config.yaml
hidden_size: 768
norm_eps: 1e-05
optimizer: "muon_variant"
MLP neurons of a small language model. Each row is named by its layer, matrix (down: output weights) and neuron, and shows model dimensions 560-687. Each number is 500 + 40 x the weight over its row's rms, rounded and kept within 0 to 999. Numbers have three digits each.
A block is one neuron, or neurons of one layer that tend to fire together. After each block is what it responds to, as a language model described it from the Wikipedia text at the highest values.

L8.down235:508426537487531478447542482546542544456586543462516480495453557553520571545490437505445600549522469396540499498459476514489499462490524463545514587532448513495553536432481522494440475471516532502501539468506445515440494482560491447504481576491505557533518490467515445548474523461540528443528455432498500518433526513509614495513573537547594468470510555441486496563536540502441486467494
L8.down678:513526524499503490462517482587519440479469463548482518511513506533436479503578517481523556476482488499503490502502512524548486527506463542546476497413489548528454500485571444494514501510384488514506498527457496515471524466487497453530483423557502517481512510538442549541524441528528503461491470487514580450484412502480518570524483495505477543479491480492442476487444568602497495485467
L8.down856:456610501468534484541481430576568390491519483479505516532498489516537565479460511520502618498498498497461518581480468510499483529481442544440484490489530503564350472581529548479521465487564508514478490501520516628502421464484591550483549545511442499465558429516430478492448421598488490510516498487503513525529488511564536534480521470524481432503523536484488524511537513489575477569463
L8.down1817:556515556534541446539458540420524506533512523509434587487439458537547460470523529487461592499562485481511550483555527533510465457520432553502524460502551454486475577494506421511494446463510553546474521582443500574433523481515489525441500415480436545497496496507546485503521516509408544541468518517474522484510503524465541533476505494533485507520486505422478552487513497502484458493509
L8.down2495:486494524525479485538582564554520526514497494501433527461402579618576436507574525503534322464486395493510528481447531515424513480498455509511502458479508413520471453564494512465485525478547516482505575491487493510452538479515466546503598489474567500494493539525515484455533483505534482536450465539507498541528481467473516492513481483519432511546494503487537522473507443517502528427518
L8.down2794:547514487440537504647434531533456475558508546529475524565458531546501492503440519501529603519535544515518481484465546450534532457539518527519487556544462480486543524526473462499422532566536471512535464480512522471532479477564527508528464482537527451463506515496538491528479451490522548506514499506511508510595446634576516522425529479463471473435576547558565507543525484528488496511449
L8.down2917:516462463493521547533503591556513509405462517493510453469503551498525522522519505491474497507447461541497555471553505514535530534462522474483524539553460493498474470436476517422428483453544505491476434512519439512491464483491438505551505509497531565514472523496509551529460567478566494503488454471454495514523442495531503563495515508532581481505522570529536495510524477497509491507483
L8.down2968:471572525584505470456521494537520461477542488503533475465454474527472549539532490464496552480450490507495525419522526532496478466539517521538438486480469443493500504475562466581463463470507506476493535494409476506533602443553521583516533558587523493514521443431550525487527489521509545527424486533521541500522493466498476552567476548401485485477457526524537492464566537526527422569520
Description: Semicolons and table pipes in runs of short codes, such as W/D/L match results or position codes (DF, G); weaker on prose words like and, Dr, -ing.

L7.down1832:481463461487433417558489484520412483484509503453543514547510518585539562517523536525506497505434587515548477546490450526503566550468553482401475493469585560470489489459474439549560519521503509484453479508546487523627478504527489532489432443505440496478543510474459535548459478499515554495542499542437529442493463535536482530530540520525501529483490457435507496525560515519509433518446
L7.down2699:494507426507512458479505487547482497580403453542538529552535525482480552535522535552548498527466478493536499492508520572491484521513539471461494541534569475479419509518501461516456520501496480534451494428477472482499462538508476524544471535461505510440514493501537503553422578520518562499565466496467500493492513508500505566488535527502497437480513453505495501498535542487532479456508
Description: Pipe cell separators, semicolons and opening parentheses in sports and chart tables, just before a country or position code such as ENG, FRA, JPN or MF.

L7.down71:509482517466453519427521519523452576518509434509559446508495516574495498487558533474456610457493470488510461494512561585526514341504608500508469510488472427510465596482490481498504561464524458580582517489533537480559531551471516475455427510538544528532558567504509522565461497566493535526534445460493527496497465543461509519474585426488488521498520468469524528491539465482526490484473
L7.down1404:465517482470448532468473549465502519526495460516548466523535453547489444501540492430453508431487535426523397492531506559509436405418527487435483481497419468485485530489572494514528500539568458505479499553510437503498551513382537512469434521519470463556569525525480512466526466572522515498579482424557539508586478518555517487548548524535471509391459507473547518456502522436525461465517
Description: Final token of a subject naming a critic, publication or authority just before a verb of saying or judging, e.g. Rolling Stone, historians, critics.

L2.down771:582530522547494548534445531439536444494427452442584466524492510427489519486481498549503527482524517450451458519630509496523445450530516493490561519547475413447530566489582462456506423540451526433529544517520551452558497530507546412496490470450487527476492559497542577495485502544408527472487488532497446480518500526527570507447514492523541448542559518470587470506494469496500475455461
L2.down1342:487530474452469482471456450513492512518524553514532535444461500460547553575526494552496468455474481572533491533480465465503567559446545561450492480503528471606485523469555512442419471514484564546517545455528507490443511479453473392489518479522513480550565509501558478511605540494435526451542472542555483533489490493475518486503506513438545465490453437560499458518534520508466492527510
L2.down2335:539495460524469450508444499537505509620464418515527516513446500480577452484471435502514401513495460519428510485465485510488441482481519457538498531510557533507527519540510499463585532509470414518493485549584429510549469506534563505453470481531572485475517525465496567534476504447556530559517600559515530451507464532558533498498537480544494551515521529521515452517550482517505470509476
L2.down2704:415532430493468543554515492419483436516477494577471522526543574523516530516503429497542517474422477512495455530468514452552545536455511479515441521437461472528555491496488405490568465474549578473487422481511536471484514468429514471453479595536443518474496480517467459486482553462576487530521581523507496554521478493482543486404494525450545495519507526512486465515460489536464546548518
Description: Single-letter n or m (or N, M) tokens that begin a word split into pieces, such as n+itrite, m+anner, N+PR.

L7.down692:428479498537557549474511403526534521473468532471436537531482500454445532483494442506478369479452513457496504570510433542485479550473534472560528540478514533484425548526510436539513502421510552478469504509509496586438545406551504428440532479549523418557511548529503499466449521536502439542456500465554430496435468469521443479562547533640503521470539535405527475577474484454510448500478
L7.down2309:504462507494461459469558543446467514593482518567465519547475545542480511497471484497444504491459455465521468469489526410496544439493470535503537500528539422482557491532553489532501439420495512464567459488448457521441482459536515496438519569550540484519508527414457464503489546500510483525479536530503438468469518548512523433460539453532501592507478473500509558507478452462455487561497
Description: Single-letter first pieces of words split into subword tokens, mostly n/N or m/M, e.g. n-imbly, N-onspecific, n-itrous, N-aga.

L7.down986:427564501465488479571556397578484463494475463487530557489567522545505514418553490510552470490480480537557488501574515536500496499522384543442518520545507505470408508511543449553557542467468495469538483490547534476488498498487463550469435513545537542474482511459552577482459493506490429479506489493495537575506450399470533567494478449510471481546552548511477523475478511538524463570467
L7.down3011:463512508496428519451488494488448483488523450502479509459499536582461505408500511467533424470440503479506444489535484559481513503471543519503443448552445468472472561468511473537551404494569555535462501484518467483418483517454463520482453472477530534487546534436510473522482506540460474452521463559568520505511566483483543527521517527532484520442525540470487514483470495500483522458563
Description: Verb stems about to take an -ing ending, especially after commas, by, after or not, such as peak(ing), not(ing), retir(ing).

L8.down103:443534496515503534536465532479518451460546450561469559496480564467424521487499457587458544473529552484500431516549462496566500530519530505472515505513567519500474538477510564465543440466531563485430493447590493516573561484484482515558494482543515538544463487470414526513551522486490400528604512511470548494478477500452516439515491440536522463526542450542466520534563561548489507457421
L8.down528:509471490481510524426528486542442489523597493511480566546550554549544470573514507459402457534495502556533410477495556494480500536545482543512529536533535531506458538593452459473547532479553450487485538522495503505451513542490591483518542514535484509467454495496484460497557519476573471468553527523517552491505506481518546516548491461497459503599468534448421567506526468522521467436549
L8.down648:582483574559466488473557512449504482426500470450471566503487530486514522487573481517551500506494518422488533529520472504500459569527566491522528521493489473537541474490474495466514506465515474494512521548534524538464575503546451527492488480507539503503500566530552481471542493458495442499463559462520482520419506459434579517534476489464440462506484478470539526484487535572473526529504
L8.down1083:435508496519516467520487437553597529520511434478532577466511448528416535441510503457442489457506508530442490524542516501517524513542531490487522433537540495494512503490480526451510470475503550476526440480447400539500527512541500576492473543489474486498424551497485452467520475486549346489545515474513453511513493554509539415556462530443470496469537515513549427576534600475530512436512
L8.down1576:492536431480509461468534482492529508482447477556505511457502488496513480529452442486534716477495408525544491565470447497522517458520517497483425510502522497499468423493520478507525472439510501429487523456498457517536521518553485495487430430476476490565479525538605525548486491485499544533470561398499522493456443471491544474423461504462529554505526546464634536533467461516540485478477
L8.down2591:451486474509439492508459516529480471452504477499485585547570520505423513512524474437514485576479502513500483475454499468467514510490562502505473479586535486511538495468519513456511509464529542557432433452436482533505537448488531536534535423514465550584485521531500495442541500375468487534550557501518505478467539551507543503567449498504459500532503506439441540521510460458577527551507
L8.down2659:457473476521478573479488518497469413521430524558508494527497416513467551510492556567483536515466494545541542413483509494438497568531493531534580516485506438498467492521467543546522489505525510524469582485496600512494483497494452604529401508484472432574462507438531481475566398435483516538514520511520510459420500481394526564511577473421527445540470498475470529523522562505568485521516
L8.down2942:502543501492529472559481518552558466471605517531465468454519463502437469503494520417440477434489534436454578534491464483468502556506501515498459483553487519478526507503503472509542511503577532521504493488565485501551506484506589441521501464518444436539535506441505516580494563506495500535467500526501449488487443465546508472539421458446573512499510509492444547480511468462531564543480
Description: The "20" that begins 21st-century years in dates and prose (In 2010, 2019), plus the space before numbers in wiki table cells.

L2.down1054:501499466528467460480499538385469520359516510526535517475427501509480502512522493452434560527515479516419549562553522481513457460507486535469488598509396500527513532495533528474433473528458492465524465516474475434465527565495538504484480539489551500523527527499464511564553611422435538478536564473480510507483451560504476512490523504504571497481418492514469494517437524488511521431458
L2.down1309:464518481463501495522482494513500438500540505486525475481462482548503429484569468459521561456525551495478506462491530510468497529532489473508473496478514488515520508578495466536521513484475587560496520498478537555543480511472532524489477467541437522544523574388477430538478486453547536475518531507512547523587587525545512533548567582534515474531485459544453424508471548488575492530475
L2.down1758:460458501499512469474542531472480459473601512507494542494502497534483426476540463496416467497514478524541497510501569514446418489477488463474473536573421493544450516500468511499464466425484450546482410530536443514615412519428530470450529475475492511505539553483473438512488513426535486495472583544511513492496471522473523547523501497519481526506404527466522452445475593535559491494472
L2.down2346:490489512478497499483517488491471497499501439459482460480525480467493506523558435449503523521511496474488473505475457544549496529444519498489504490499447486476518518467477500464523546516546476544469507561601524503455466439501477495565468527487487588470493514490546518527487522506539489470561466481525485513640555479521441544507546525463524483503517544471463460539455533476570475509419
Description: Words introducing critics' opinions or reception data in reviews and ratings sections, e.g. "Review" in "Review scores", "Writing for", critic, gave, noted, reported.

L8.down98:512585499490523435572529486405473510556478510535440512485420442525486463557419517485556494441544503454443539552478478490476476475431511492562514467528505526446442571589538504543493586585560549472548531459544531475464469492485487529486455508434550423477363542527514535508471484539505523556480507523494502523468488448498528496541546491452495489523472564530484505451503449507510598528542
L8.down712:463483511510533514495460473524499513434496522471487473510496557472452488504487531475523408438422518458464475507472531502505526481420486495576514450440441498505473505386522491450480569561587507451533500501429476491468488478514520538512527476482541470607482476548493414546503408466514460496503458492570543482561537506506473486489461503534557524437531516504562488572572573489524537502537
L8.down949:517446548497493531445481579470475514458420492519533453503427509527483481481572509459563546461513517496565508489521524508518508547493495458506525467462428516544481427490480452550523492424469548443476564509460620509441465548502518456469483552453514489488563507515421465540480415493490562554541470566482546394447488540482459517462512479454548513486445511529502562457472535521510498466501
L8.down1520:548496486483525539469491548444519549419529495511490441465462492469456538429445517470458489440553535542496460511507523483536554536534520513496475559499521516493549465527478452535530440476424490460486498499513520558471484453534498656559511440428549465525469491460526491580558545467539513452455533453487437493540481458482524475483407498550515485456609496553490584522473451515516519528502
L8.down2029:470549470514477569478413448492497527461553543457523518508498512588446504501471440494538280416491471452569555564494492580523459557513509506463491492495500491478463451465500540518456548505552473477535432517493543509550456532545496493485520544435513372540452453473518552522424464592462507519510496541515586479534467561501517496509525553538535535487508499462465424568501542516445526472509
L8.down2158:525487462526454490474534520518493496531531499502429522477485476500477552537401534555592444445528541491487414517417502492490492521549505560474511482558512488443499531438508561477516425567419481498466549504502495472456452574432507457528520528487474466461550534500554459477486507507513464464518522507522586446561513465475502502539525486521521555524503553511453560505495502531452436437535
L8.down2288:470478569532440536542533443462511508496569591506460443455490475448497471466479543497507481471499497472553451506432477480569549538463505504531461437532431526508468554576551482500497514590523452438482487513502508550508536452456549514567457489474509453467529497510482543579535469565411500479483492546516513494483520492543518507539523484543484465531495524515497507467448453588492567545531
L8.down2919:493573502498428455440515509526501520491576527505495493539538562503526524475478524541502469524436465469539460508490532555507451470401488515507446548521488482539460439398587514556488522542443436430515496457491453484526531525528458493535536472519537471515435554515518501446443521463508477556517458511541477420513510421526518499499538522475506462544489494431495492422494492504486459492554
Description: Verb stems cut before -ing or -ed suffixes, usually after a comma in review or reception passages, such as not(ing), comment(ed), add(ing), and weaker on table-cell numbers.

L2.down1487:603459585502537523512468478501472428499507471547509560507543465581500522483545437595482496497463426503552491459474509515549528506533476519517533480447461474538509468492497508516553495530517478556510487582504536518501508564507487470509449491464531463487436549469561437488488485535516466476530571446554510497465540564464514459518470481447492454500502463506452473604554521461523518499517
L2.down2197:493414478569569491514499558586542464504477495501499513559547589493482495469510482549581415589516473455510478446509469537483505465484438475549479525397428528463518463434498453503473541465493507509468482543520509526479535522492551440522529467563495477489512489460512486471486546497510484447477489457576470561486468446488557461461465531490481532486484583534435494604510508490501514469460
L2.down2216:524462498484460583480549507567449473467510477476394488547549565522526504510481508568520574551470487436563508497519420583437462516527495470519498484481449556466445487454521520505589491510483496455429501505502519536487587460480560475512503458535471483495496438523512555465523488589526530493471491499524459480427461469442514475514433437497467535431527488535508520461567559461504551550431
L2.down2331:521487484520528525545566532570529502531510495462440503575453499536442447473453443550502502509536527503506470383474422523486485483478468475521554480516450551508532447494568502536514544548539535478377435462508462510470498511470455496534497519517520488526449538388587470517538549609446482497497521543479462514551535539507524519480450473474501556520518469508534452574480555455489518535507
Description: Word endings and words describing physical shapes, parts or structures in descriptive text, such as round-ed, stri-pes, cylind-rical, three bays wide, te-eth, e-aves.

L8.down1219:505535466500507491525584506477439481504451499536494483497469532496578512539458549495503466566547517442526518530453537514514535472573539451519501542492509442495506467510557542487475474507496521453546529514574527560524456532482574470481462526520491519539610492434530478519420497547522486550483515541483553566493516457521529546471535535558499409399504534516552432541523421472542420551459
L8.down1416:466508434514527458438489508570484506553526553472475504442421517506511510475467515460497523539494498476477449461469459428496511458468491439525523493482466511455539478488438588480601539481395509478516491551496543420476462470451468484551511526516518448553456510501500523516514481566473499436472553516463539544583554467548455501507511513470545465542477460488447533584495480468447470412482
L8.down1573:455514593484425527518569535539582540547510537514496462477457426449466539553540510505493398532523532518528470550529542453466542468460508464523464519474428425453473561484530528499484532491530539491478452520516395477485465463461463499547528445548541504454593535491476549588564493426539467540501485523525512493506557475580508469470487390492506579515528517524483482529487504451526491534461
L8.down1722:489512431528493447447514452506481556471499535427471537493457528532523515532511470582411544456491584500457542493467506538500578422443469470447482460525484501537514492503546527501502530470537525456514486455541497580488496486502501467526557472551545427465447490463488504460554520522492498507459465584461508558507488559479458502574522512413502541464538501447421458421521510495511485533459
L8.down1981:486543546516509522496541501457502499456411468475528505532448490555526490475579479474495470493461459508475497501449471549537536543505603502455546570502492468490470496452523478511505485510448531477560500528552467533499459399536462536478550528511562457451538456478517456521401521519528570543506495528526567512502590447528530497561488515492525557469510455433514477549470483517518578484489
L8.down2501:465477434513469482554501528503493469426441519517471507461516436535504526458439465441454500489468480469472472478472471477507463483519510517510491550456482487476415538481477464506487538565628530536482544562474524476534444467529512522541480515513543466432535496578556537437490474525410560536480504551488507519471491541481546479503466522518493530514511505491558584525504514490489447473396
L8.down2880:494530469421489513495487503464529526513524562567504497509488566512489466557502522582608384563498547550520442547503545477487449556524502450445511511483455485516445559487467580468536524496540597456606538523560476587493513471543510452464515537463487426509531485521530532526493509491408499475498473415485484563446523489573526493482468436479484479524442541485434507593532469522495449425478
L8.down3047:453444410494456441540500482584514514495437504548534497416486446513512484481478516466566517462504392440471524462549507530481462478493553505505543415504512537534529475504545459454529452511451553482464496489510486500451501593498527388533506447480619466488483558587469432506467412459538465503518502527517543482436538420488492547484475557492504494514490513529583513509540451471551552510495
Description: Single-letter first pieces of words split by the tokenizer, mostly M, S, N, m, as in M|ore, M|ucca, m|adwoman, S|ally.

L7.down1558:492471451532515519478459491497455564492571513459450521535488508511505524496452490512455394493524528497540466464451540442441511482481520537548452528558455500553567578514438545566539537448553479401485552489453416496498580476574548562497450503519410549472501508542604484501457480547514501506518521518526512499476539506483517427556445469558529451516553439509550444489521487487536439475414
L7.down2119:505541514545522481536488452442437553523496468475554544557544494466467458469550463458533602447534573469482492458563469495492551512531436496574471439581530514514533519432456507415473431476516478526485519558530585585569480503527495522511442557494500532495442469508452533533514520499547561504504502492539484487516551464459529475466487492482510466453567439465421545468475569469555445503502
Description: The "20" opening a 21st-century year after dates, "As of", or "In", as in 2007, 2013, 2021; also day numbers before months.

L2.down1983:504498503481496519503525466463486506491510426532509407511610505452473527443505515512473425454521592619449486470472509463432480478488512441534444517467496470553516503565492503477503446524503518540537496500553470474516482505466562550487489546510505505493488552561498500485481566525482519566460511515525500534519482444436501512537398501460533473521506464509500500552537467498499483521485
L2.down2241:523429505489505544521492494535471491591553524551501548538476467481486503509421508478463524485480432560479523481474467471525510485520516514542501449476485547503534485485504473491543593612484450448518512523453531456499447453463525481521478510492526495518464495490596420550549526469496447526484553426470442490548564527563497481508506446528506541477490543408462523452468477421558445551493
L2.down2302:514489550455531565548554615497533529467491486429491516557393458511523550517432552453511475490476457483514432512497474500512430467495490469578587457446471511521537495467500466512525520553531464506454437489439507455501508500506525549499494603506512516458487466579514545500552572485447530622462491496513450542535527519533474392460471519526467475529552474527608470492477482492475562528528
L2.down2457:466513480546534503440492523498497503505550442535499505544557511521454504530528449539505528500486523466487500441525526467510489470461562525520447505447475484528533463458514505508462536584569485504479546436534455569524584593546559541573511474438516532515428464389544506518473497494437431474485541514512471490563528552489510428496533490506553455496506497480464480496472519524403525457569
Description: Words, often word-final pieces, about presenting, showing or public appearance, such as present, interview, exhibit, show, speech, concert, and appearing.

L2.down90:481477485469495464433438544503562410524546492519522446510498533499463533475463526521492524576495501516536527493514500509544541527435475460451516538534461463480481485585497455507526450506503499516522490518555584451520534532571555455395462429582517434488446502491526532496494541483529483476561464513459496538507480560475498479604511493514544509551479548481531504414452487478459530528529
L2.down608:408505507520516522511462438550504481471508479555552508552503487549457488503483437542504476433455445509508480499491492488527491511458475634478534477566477512452480542539463484529480488510490503412559504470564516546482551513505522502483526564582535538546456464507569497486512478487487468533470602509508549479521528492527487495537575481456508469539567477499523495496510538515460529519473
L2.down615:512489493555524524566468492566512613541538535471455556527520562474520449473527511513525533507512435470445526462531510543500479493520478531482533457604538417490494513510423520517447482484488541457493521520478444537473536524538534490519506473479597439525469498464514543525485532554497493534495538502545481458494500495468537383513544489497516454501489532507506507463463545544454529457544
L2.down1479:532533489514566466550417552536537517426456481526498533563472522488454519510536555480502533508490502462540475491524550537463579574476445500476450536549415366632476554540477536468444598470510489462488465476505534526483517502510552551472497516470427506456607502422486538491501444510509483504543439497535487472450525433541503564521452507513487491451491462479432444492509546496503533448478
Description: Separators deep inside long lists, firing before the next or final item: commas before "and", semicolons in W/D/L or H/A runs, pipes in table header rows.

L2.down1143:461523603510384505546439455460472528553553555479446513470474587424482432459484485418473543446573562480503501459497428463504499522451526488440491464475507497479555505470507439500468588467489540541540529473553461467525502500546548496490534462454536480499495510480531514565499554496466505473515495451496497536494497562447558518440409473464573444500542489511525607521424512521565457502516
L2.down1421:499427452523504516491535464531523514429478562517524514449522516486546553417525484522452536496501561539440574484527491432506555487509513526473509515511522499547425522490485442485565426510479470461518514501515478500458504465514528500369508452409519473417446482465526473461428392444539489528518464490492516435599461495583467548482517478473482549523490472522546437506547460518510494527524
L2.down1947:471525516478549498548440470453476507417593509553429540467454466497480459459555532473480533477577576518524522501487493499501530461488540489462480553527484540565520466439515392501411508466496574499432463499474454470530443508529533491469488419471450466468502502466504531511513534476545506484508457491489480507543539485482527489610531467477633456496451517566459512515464467432466490483501
L2.down2550:464487573559552456550404431489499467540518442487413539448445582480490560492516558484511505500518576526552549444484497448511487488536583514455486488505539501426528488464503482511487491510468511436564504522374455412482567560512466539470498470494432509475411523531460500517511451449413534440485530477451516529633482542507539510541527471459555473531514443529550544529459453491544450481500
Description: The first two digits of a four-digit year (19, 18, 20, 17) after a space, parenthesis or dash, such as 1990s, 1847, 2006.

L8.down482:462431517508523542498561547544462490542562467510434537501469459580512468487498542455471317510427464556481439428529502486513547362477598441565456514469522458545483560502578509454488504452521445488462424545467497493486546488472544466502480495483466473508492459527552584552577555544533479457486521472466560508538464513565480495519509458468447503529550515418520503531524471502501533506464
L8.down1666:503511473473471458442510494468452522450496484562494464457495468494461467490500519441465527452527529509440519508531430472544577472552531475420539438498455541459517543341504462451472535521534451493398412541534495506480522490501529463537549426559444525524521577505512507561532515486555487493497496479553444519512483500565544505410545442527474537486501559464478474474514507547528534548472
L8.down1779:485501469430471496510516555421496508574500537476436440520523482562462483515487547494464552580501437472529511480512467490578498446500484465527470595479470495484543517542519482460528494496502503500515512485538392441478517469493559456438493388534476493566508469481460508516468481443562505461606533533467515491488507538453466513515497479528497543375507474438497514458499480483490528480537
L8.down1888:511580477511607543520478528502464481498444507539541545669506568491450476397494525483467497459508445510453478450505473515509464488444524555555486449509464508516493503501468574547491451549466495464544500514526504496509581527498475466424447434525455533494533519464527485541462529544493484453455558536551507467571506530454472513479505501543455587535520469490484459494535503537572502529477
L8.down1938:554512431461444483518436579546513520472432522471547462562551547495496521502480497447513588441437586501458490520524462515452508472527500473478453496446474463548537535528490449522475524541487495453484468515519451530506485478523510540507514510578523489452502475508540528508449467572422468485465543523504460514459497408477495472514501531555514495538456538538497540505492552524469451502425
L8.down2012:561517514457565543487517535582482517439509512534503452516587499514483499455477550470533573506465469495473479465443490548533491497468471499422509514525549461478495501420580542409459431569541501477546483513427564443516461574465443432501428470557538449540543503481528582523505420546545523457496508488467479529497463498550518514477582495506568502459446482505497510561482519485499439468483
L8.down2273:529468587449455512499482472486446432456558446501615526517518546434448524506472537520454509423456419547516428524521542494496505500467499481499467453472523524453493493446493490559457485510484523462477543460469605492518451504520374539519476499486560552525491504494506553534469583508503503429519487483501510512544541503490449518578543490501485567434471508501513616489459499501540481494454
L8.down2670:533536415456479509560489486520553472513443465540530531548471469505454539506492457490478452512526480486418506502504581560572526451517482529572406502495460478604524506493467530474478457503505481527461507518520531524480467458553495452533480517547491421475490502547528577486473529483546587533469471537458534498584430521505501458559481483426451441446457502507542424491530544531444466484459
Description: The last token of a subject or a coordinating "and" or comma, where a verb comes next, as in "Shippey| comments", "her claim and| heads".

L7.down1270:519526438542433512498500492517579545493440495520449481492494501488503520446480494497505571517505454490515499556493445533468501451497532495486477564528503456542570514513426540537500494525571502439503489479487560509473460509427532553456426428481520507486482482477540513498452578483465500498525485476449510506521530476528478486550512563558638537430508496593509569568513490456515425507615
L7.down1305:535434490481424517527524423506514527490550480491511529502451495510565516521547472472486608477443513475506475523526512529466503555471491515497464494511573541562564512551513450566525537619477495479453480493487449494467531449524534529529518538510517544503599522494475533520394454509423518439512477550503515505455445529520495541491544538502573466483403466501532546511559467546507497486591
Description: Word pieces, possessives and modifiers inside a noun phrase after quantifiers like one of, two, several, among, where a plural ending follows: network(s), sub-mar(ines), his (sons).

L8.down714:507464522496526475464558523452565474473474549533530534509539504501500486447515564494515594558454496570582474557526493455475503503466464482494536506484524511467541499478432443542448468518511467509470511490433538493527478571513482549489623467509495513487448567464508527424476503599513476499466552463535476501557542497450500506483490477530474411477519545536564476506462518545482504490434
L8.down736:479506559472492473470506534548483474435503495469433537475440478535515519449544516491499481506493513394498575491532460464536553552529527558476564467531445483494525546495521495491528433545507492460460511533507543547584492469463519480560474490500531621517579516538416505476473496486463478483436617447475448536513432497591470480500470510527446534522541417557500446505525481544555538561509
L8.down1386:486478509542477552496526491535537397399459503551494530525511519471457486541471466427496405499491480544505521511490500539507535542463423508485498467500487471523499481519542496477465501562493488493541526471514502543483495475448499512540527543502577476566584564453514457485483562534462483524481488502483553475489471481571492485476605489484445570445466516503517476538521577476523421482420
L8.down2044:540459475487491506465520475520514538510490583529489446488476572443517491553500495413479581503407552479486476500488467503475452553500472517415431537558533546510586514497414492555524527617609529505526494464490550500490493471426466495492476480462512428421489488497458573531480464505511496476512484518488528458526458546513475517498504592498556504484473480514516513543500544546514451507483
L8.down2111:499528405480457482472487477428473451496505522477513506501481493463519521455494482506594499463563511511528485481498451512477555505528521550503513530539556520490483552458566455457424544505498527417454517525557552468463470469560503468568524496463483547526556544484543472554545512563491484504529515480520535551481589435424483471513517551457502555520473533495441500573555461517448476453567
L8.down2302:525506471508502522510534485583541591538571509477571464543489533507493524442426508442463555525389543479474536417501443497498474418550527539508511560529527472470484487449529519539454524505503467450460461516452482499540473479551541478492463524553505519453488494468515519541467546516454506528522521434511423545560420477402521465498500499541525439528447491545511478579452400512423489449491
L8.down2346:537416490488525521499528492537461493564481493515503497586474497489490521504479511497500549464540506539473501416553484506477513488492502496523439496513506553529510464492472547582460510535468479535557466550550456458428527463488492508461570535442512481483596475523549460512533510489561538458458600533474523544462508480507457492586450507506463491453471451526508500531512450499451428508493
L8.down2944:500519511501518520519480565406532567517541488562443501491429543494487540519532486521523511547452453511513489514499520511527433522517550450497448460500490542486479487514503488453507459466502475455521502428534330453482526505515545477598434532569477466584456485447503507485532452508521524604546546477526459537543478459482438524523443491472410515482514514447592479594543562386530485485471
Description: Adjectives, numerals and word-final pieces that come just before a plural noun, often right after a count word: two large round dots, three children, 51 appearances.